Part of a small language model's weights: rotary positions.
MLP neurons of a small language model. Each row is named by its layer, matrix (gate and up: input weights; down: output weights) and neuron, and shows model dimensions 48-143. Each number is 128 + 32 x the weight over its row's rms, rounded and kept within 0 to 255. Numbers have three digits each. A neuron's up and down rows have the sign that makes its largest values positive.
Before each neuron's rows is what it responds to, as a language model described it from the Wikipedia text at the highest values.

Description: Head nouns completing a noun phrase after an article, number or modifier, often before a suffix or of, e.g. life, model, years, institution.
L6.gate96:115143117074086080180104118069156111105190118138124146115141117059123065131114112118143114144114176128179141038194141164129149130129153111113166116139116127135091104087110167125101120116112109110091125182082111095114078171114133152110123115095158147148126140158122144083160036070132135129
L6.up96:086102109084121141045170153183108101093150103099110146119118127096061190101135127021133168131131196094129092127172118137169116170100190117116087161157184137139138082099119128144187146114146111132118110183134155100147169162170099102119107089132146150141195143168090151085141139136187090105
L6.down96:148153112147109063083127064148106158212109177142125068127140108151207092187143106155155106172110114153101120153095212123119123082144088116135174143082145110074141096153104071086110119108063096165180166072160123119163108079102104084161135146167116170156108125089118082134076158149131161170

Description: First or middle word pieces of proper names coming after a given name or name stem, e.g. Stanley T(ucci), Wright Bro(thers), Monter(rey).
L5.gate379:111102167121147113138146123089097160136177211099114077094138132085136125098109122129179092166100123127069147109130159120140088078123091131153126139097089096216097111126165106107113126130140111103102129113157114087122109093154153135144138145146136128096127059131053138075131076123123155123
L5.up379:099096152116183121101109164100132222093151107144144119138128169098142160085089081123160123098114094173097102125150161136035164108111109072174129158149094087148133104132123191114159124173132106115135142132143123110144139069152143108161164139053123126152162111169109112128152131141093139105
L5.down379:115158086115144159065201158160138093120110115098117154116165090183135158154170081128061106077088166090146174134165110104099144165087142101147151102163116171098108151116150108171149149166096169120119120139124246139092153124079130161089126104108109105150172146166140093136133136135157117108

Description: Spaces and open parentheses right before a year or date, e.g. after born, born on, founded in, or a name (1997–; also === subheading starts.
L6.gate142:123115149143142127112089140126107158165157110118114120126151170108120122145165106174173068119170113107112167082082116127084198185139102086118098125125122037147126125160128091168135164167118133128120227102108148146115118148097098139122145118204144163036100117163093156135088114105133151122
L6.up142:111085103142124132078132107130174142120162123123129156119088071118140114119101147113180125163070159097097091118190135091128127137108142128140164144133158166095167137151127132094103092138136144144186170165076110116075207138175098118111155129169127084105090126105123111179161119183173110133
L6.down142:115071144140080160134063031140118129133137109171110134127111120136100069117075101130093122161180119161135124116156156103128105186087189082162165118114154133100163178162089157161123124172157167139060127162092128127186103130170112119150148145149135182169109120140138167140139115182118149152

Description: The digit 0 as a non-initial piece of a multi-digit number, strongest in round quantities after over/more than (over 6000 ft, 200 papers), also in years like 1990, 2005 and table figures.
L2.gate183:135146188126091152115150153147148195103172140127111128127120158129117159178105143151076125119150168135190131134132199141178167121125105098088118057074142116157122151095161150119158128034165134188141144091104079124138094183118161100073170072139143064135086067106093128172131173152133073162
L2.up183:126211124139123099162134113140066101148126135120126173125094148066173098115103192199101080170083162102071129158149130080154110165103111174127106078105097137097089105161110099162163116173068124088146144120205135148106132125069119105170130123126146133104179106114147147121092130102077098140
L2.down183:112104177118106151135159198136152142100173140155161167105072121123141148146138133144105093102174154069151115092112204112141149159156140087150148089109126109201136094156132100048090098114166159139099122091120147119172156104153153136135151094184116064141158103105086108165142168138154156205

Description: Separators before a following number, chiefly the space after "in" before a year (in 1791) and dashes in year ranges (1721–1917).
L5.gate346:049121167140156180125116169074169165158133192114088157112095117100114076132100112124138091119138136135177131064143131146136193131159140098086110133116118125138101114079151077123094153075131117109080188108107179145122140117122113080110101059214129122158139121117165144140098134094113126132
L5.up346:097066228119147138073114136113118114177116143084136127119115108180128117106036132125119101127152110136171161116140104163099149147154112119089090130167117104100131138079178109114057194089147115137115203124070143159150187126126083070113144071210120160165109079149184122155150131115179151138
L5.down346:115114192160167135148177088143089099150173151105137098146140089180150135122133129174146122157170053115111112142177108154125124157115124116109081108142183150111166122115129101192129129105098110146083159165089096113176128157153082099095147124139097130157147129102189119140131097185133127171

Description: Tokens opening or completing the word after "to", "for", "of" or "by", such as infinitive verbs, -ing forms ("destroying") and digits of numbers (45,000).
L6.gate13:097124192135136125108112157110141170121154229142130133131124113083079115130203140127141117131063161130209110107121129127113090085167105167162107090130141162151101168083148116095125109133117101102123124116082100109132149130148122144188059179135119099126104081102168095112083111099095157120
L6.up13:127164148098128114130122159128074068200116104069120130106165122065148129140132174168137139139124154163168156162139174178154110153151094161149091040117163143088082146122111136137097136146071136088147091093109091092168168170165092093150096158090118125143090120127116090062139152141154164152
L6.down13:142124142106121088112135161076169153107138154116116110094083125144133141120110170119107142119125082116083163174099118074132091110090118103150137164194090144167138210140123117087145143092201152112111136123160202126153164077145156120141090100111119063128090091097119111177173138133137166138

Description: Final word pieces that complete a word split across tokens, mostly verb endings like -ing, -gate, -ate, as in requi-ring, desegre-gate, subju-gate.
L5.gate114:120200106116153129119119170186176154181116189122074129117079100123123149117146113071159111113079136193151077075124134125119157094095151149145148076153152177137107141135126166118152127122077076116142084143105121024168124152120131085119143109115158093133142140049113122138072104103135149159
L5.up114:137131101116115126072163146104199135151099164142146126133093048110125138108119128113177145148133139184137147156079092109085145119131088179153079085106184153144116174215119150060097151119167076138171128153154126071152136131113125117164206121185119063130103116104111098174132150160218142137
L5.down114:154110157132128118121116140091121084124146118150197105167150142148154096109087138129094137157112098130083185141093185119170085165205120156117084164107109107089102076137141135142153134152149172168138086143103127150152169140155116155148146182112085191086111138172191122123142170170130125094

Description: Superscript markers in LaTeX-like notation, such as the ^{ in km^{2} or a footnote ^{1}, plus single digits (often 5) in tables, lists and dates.
L2.gate324:111148168152144153169128169177140155101125179150104174151083074127145122149149178081071141134104167064160120151144165137110167140135170142132155150122075101138126084082102093148155127171135160050121120143178231102087135095160123136054087152148118139156136124125136118130091143150099108123
L2.up324:112126156179116105129115134165157077089137089159148144176121101223137133097149189092063082129133130052148131124149118141117190110107151174130160149187066100083140127125085079126113153153140181119146085146171195105079124097169113139084107127159143171069082134143128075128068111143131163118
L2.down324:120135141151166052103032065155141066125137116128148120152161111178148170079110131123114070100138040097136143163166109149103136119073085158187104147172095080075147156133126129132074149111164129140167114152163123118135160104130094109122144127093121175090031140122155082120111118113134155125

Description: Generic common nouns ending a noun phrase, usually right after "the", naming a place, period or entity, e.g. site, region, season, building.
L2.gate115:123097078183194092161129098127207125167110123109100082144083176164126078143121162150168101133127157147134130118110144161151147117111152183094145153113104136111087103137104052119102157094107181081126135140147108105082094110073100177197104116142179134130126149130127114124120090092147103162
L2.up115:159104122141156124199115149092077118116159178063123129130120122107188156114160110162108121124125149080108164151158130109177093185128168143128092097104100121143138145093131125099156121129085082054108096170102116093094095088124159124054115113163077114140186149130167149102150120099090137118
L2.down115:155126111137144121127113114130152103165136111155105069168140108166121077147144185107143164144131188157121103139102126161158130145155139125151116159102096117117159119131174060101104146088126162134113145099189113131112129162118116138194066094144176175128142159116093107137122150106171085185

Description: Fires on tokens partway through person or place names, like middle initials (John J., James F.), surname fragments (G-lukhushin), and hyphens in Jean-François.
L6.gate90:065137142146150101069132144202149126167135166125165171113144136088118197135140161133131117141188125168075150091107101151127165148126101152130114145065130125163139119118086069171116110106161115123118145115193102170135139109131150137165109123096232156107145091145045165096087163132106141159
L6.up90:166141044098174178159103127102064116161116120109110163108120122148204111112150167155116175136170109151127108154121136154143147141149110134121100079111108144069128146132073102139117153123142114104117151158184085119095126105086104178150162104111149181089117101085137132082124192133084154204
L6.down90:127103120156107132137101065150116137125151148091138116129120122109108122117182144113111091126146106148173109114134117177215148144122073141148165187158082161129120153127176099182136089125161054176105117124079106158130202123128165113155111084110109123149116158126070063137150097138139116188

Description: Mostly opening parentheses before years or codes, plus dashes in number ranges, closing parentheses and table pipes, e.g. (1978, 1–6, (m/s).
L2.gate34:130074145156106112141112107111165136170137092149148178113119138084116120093124171174122091136126154101140156128089123116068138169157138077134127111182085186126074116167119120129142170182150113118136153130175157123157158147127108116188124079083128123121118085115179115077100095158133113148
L2.up34:113192126124109146114119122168142154186100123120141121131180166089125135160104119129136105099143118148138136086155153100097169131088126070170178178122123140100095137102108195123121134162149130116150189098109127144093137164125129152145129112159135067154081111077222186144123089124142127158
L2.down34:133156124138113111215218102146135161093103142155111076096105159086155126191127136148133090142151192078100103079140211080176156145161121168142138135065133141075110150113102137102101110080103140087129087142084136155149116108164098156112164085174136070056127116106080163121092089124137122108

Description: The token right after a number-plus-unit (m, km, ft, kg, g), e.g. the opening parenthesis, ^{ or to, mainly in infobox and geography text.
L6.gate125:169187085116074130118104127118134212113173189124112146053102131088154078125112144106221106163115169149089115102146140128148186157071150142141168143084141140195102120112160157153114172154086090137065132158086083118111168127162125128085160137154127130133089116094108134119141111105098109173
L6.up125:113170153122123127105050094121193178147151113107194113111146095129073135103088142105161124094096102150088103103176080135087136112111147105158136144136150124151157142081178096120111180143146082143125169186111109152087140073182126145155136109112056169149101085134088114161165161124143154154
L6.down125:145170169162113133138180131101141069095123165042130115132193076163095175108103099090126157119114116111128093135147084147115112049177097064192141105120131146140128131147074122133115083093070157144178070146128171134099103063147124117164126167116146141151127137146132143134192193076101117096

Description: Second digit of four-digit years (the 9 in 19xx) and other leading date digits in historical dates, e.g. 1960, 1928, 9th century.
L2.gate156:207171105127147132162135143158119114105131149137124117077139116149123183184103134147096130064145116185190175134151165175148141076140134158126132117176059159081099053118108105148177133130168089066112144162127131116157127049116068112115161126172109115140197125124107172091150077118130099145
L2.up156:156125137086151175120130119186131070140116117178081149159179126114107122011082102058136162138157130102161125107106140154128149078099129172116083173220101140119084070109132103137101115159140062129060147146097153137122136032202118109131090102163121139145161108129122214089130088149183084117
L2.down156:165074164090084127083148131151155114145129110140116151194171151129132153048103074078172148099103113102145164094103127106162134123129132136141125169212099114062143137095154102200104137122173095129141153160124143128162128099161158162124121145131053139126120086094182180138148072132181087129

Description: Common nouns completing a noun phrase right after the, his or this, often before a comma, period or of, such as time, father, condition.
L5.gate139:134100118161113116160148144172174108126143133096068099107112125069146150137137132135133056134104124102143156100121093166150128100093145116103115084137144127144083124044110144183148063080052123124107135142144133087142092185096116142097140137109213117150157113157126142037158090102145131098
L5.up139:085122090135092080139138135159172136125145113088144153151101127114118146125130116109147101167057088120128180123129071189116106092101117126097115095127160078143100155081130155164154103062096103157070118155128099125132098165125171178097141119092188115188141129146165140073150085104116085124
L5.down139:084147103118137163096158100129092118123105077159155118149156120157111117133144128118123183121125137147110127201139207104143119131163100124141131111136098117088149155170132147063076163147184139125151067144090054151113161098141116127139160154129110110154093135117162106218120158145104098163

Description: Forms of be (is, was, are) and similar linking verbs directly after a clause's subject noun phrase, often inside that- or because-clauses, e.g. "the weight is", "his arrest was".
L5.gate148:140163071126171092165104121123156125121105131126115113134107097114190134121147131172061125138157170141123158131133126151190156124133147158097120136117122145142113082172108139129123130122100089089043134089148111150083126134088103114104114118197181126080172154145086136142099121152118071117
L5.up148:086081098161054131144157145103111124148107079075113110159086142133211147169146119192123109166160177160198217203088117094085137133109142112123173136139138164140084123199121119098167171105148153137100150091135121109127146146120164134075143100109139101100153136134184162097115151166109143148
L5.down148:150090125176171151126158133138150148117187089072098134147145135103112111156076126108164170163126175153215125142102154129083142133103147152118142100113081134169156218158126134103145131082165177125135105133145139076094162085079117120134096106088072171140113122075169131170106134130124105170

Description: The first verb or auxiliary right after a subject pronoun, relative pronoun or modal, e.g. was, be (after could), do, has (after who).
L6.gate346:117162120123122141157103142084123069117120079101124138166123106118103123155146200174150120097147143113107091164110182077186131169138125135113132100136136175168106163146133113167147174139089135065114120129107071163121133083104176157130173076154099112124118149056111120128150142085106055192
L6.up346:149099192134153074097104125146090118135056099148122070114167176152164163121138122191090140080149087214090125157093111164108167072182121121102081065091163111054122110126130097122105132147103185117158131112155110134210143123150126133116092159122096137160106118102169111161048137118163175160
L6.down346:145134087100142128153110014144100175115150129098188145110088074155166093130140088117122098169118129122134131139117131138082106117119126136132145133161119125085082133104087168043125146141143134176111196127098133126151191148138150114130144135156116089140149130131155097157085080131125103084

Description: The first digits of a four-digit year, mostly the 1 or the 9 after 1, in dates, lifespans and taxonomic authorities (1850, 1909, c. 1678), plus hyphens in names like Jean-Marc.
L6.gate299:133201131116114152123109154149141117098097175156075184116136143108174123158146100111131095168123151107131120133122103127156112187130192142102088111114056138188108077142075095201101157145165164082153187140129156203142090096116154039061112082227112099075142127162145127101124150078145111151
L6.up299:123130131107129133113097121135116084133041133111134126112138141130148135152120132107138107135166116055138171075111086155106101168103174173072112150154116140123128121081165078133087187121203125110144168142073111201150155111143165098061136102169100167101098140166141119078178076096203136139
L6.down299:132079154094180063137211093155094097132063115102119127141098150116088110123167160059133143142135130136103152090100110143150082095086122167076126133165110134066135133082171140142107163093121083176122112140136108160084172123119166152125141151089150175102132094146108088172137133198093137126

Description: Colons ending infobox field labels such as Elevation:, Time zone:, Molar mass:, and the 2 in km^{2}; weaker on modals (could, may) and table-cell initials.
L5.gate0:129143077191151139154132174130104145128213194171093154099175126139087086149123138063121128138093140138111075140154124091178070098145143106156109145135110121196122118164112150174159068142048125127140107134171117123062089043103121116136079117159101102121133148097125173157155151148105108126
L5.up0:141140085189128118137137118093122160154150141105153169143192095135190104128113154069075119175119137166157134142170150208119050109148180132098074115145122094186137158153105157092157119107117068140175081142198090140057091115149152186133132142107142123110090167113115117152108178110151145159
L5.down0:121118109111129156103166160122111142152105114104186137093129139082172158111144133170151150161143090140175135116138139215084167137121173138120097097162138127153092110116034133148138128106117133124112064169134143119172156192101137142160139123101141138136080178166126071132118139082090141127

Description: The second digit of four-digit years, right after the leading 1, as in 1[9]37, 1[8]56, 1[3]48, in dates, lifespans and chart tables.
L5.gate170:080104160126080112139097140139110130133156087094097139165087108117139130093133146164181147153176201153143173055144152184114141182118119139146108133117133133115089095141119131128080158163146146070139179085085127148111118109174112100065109164183171102085127089151126145065135089151107129142
L5.up170:168103157121112142150113178157171123135146153127073153106107148119099136177134145132164103154116098096135141092108134072127165118156155124160034106133113111141116141100159088113103142154169155112140208159118139140150165092147126103151154102155116097179118103111170180155110147066116098176
L5.down170:095145160042145128126176084133090144117095116128102130187081128107101146100107204097123142084142154141129164105178159113172193084080151128145083139171093147135084100134050183160182179118145122196116183156092100127084061153156140118099182117140114134109108071108132086117118153172124090133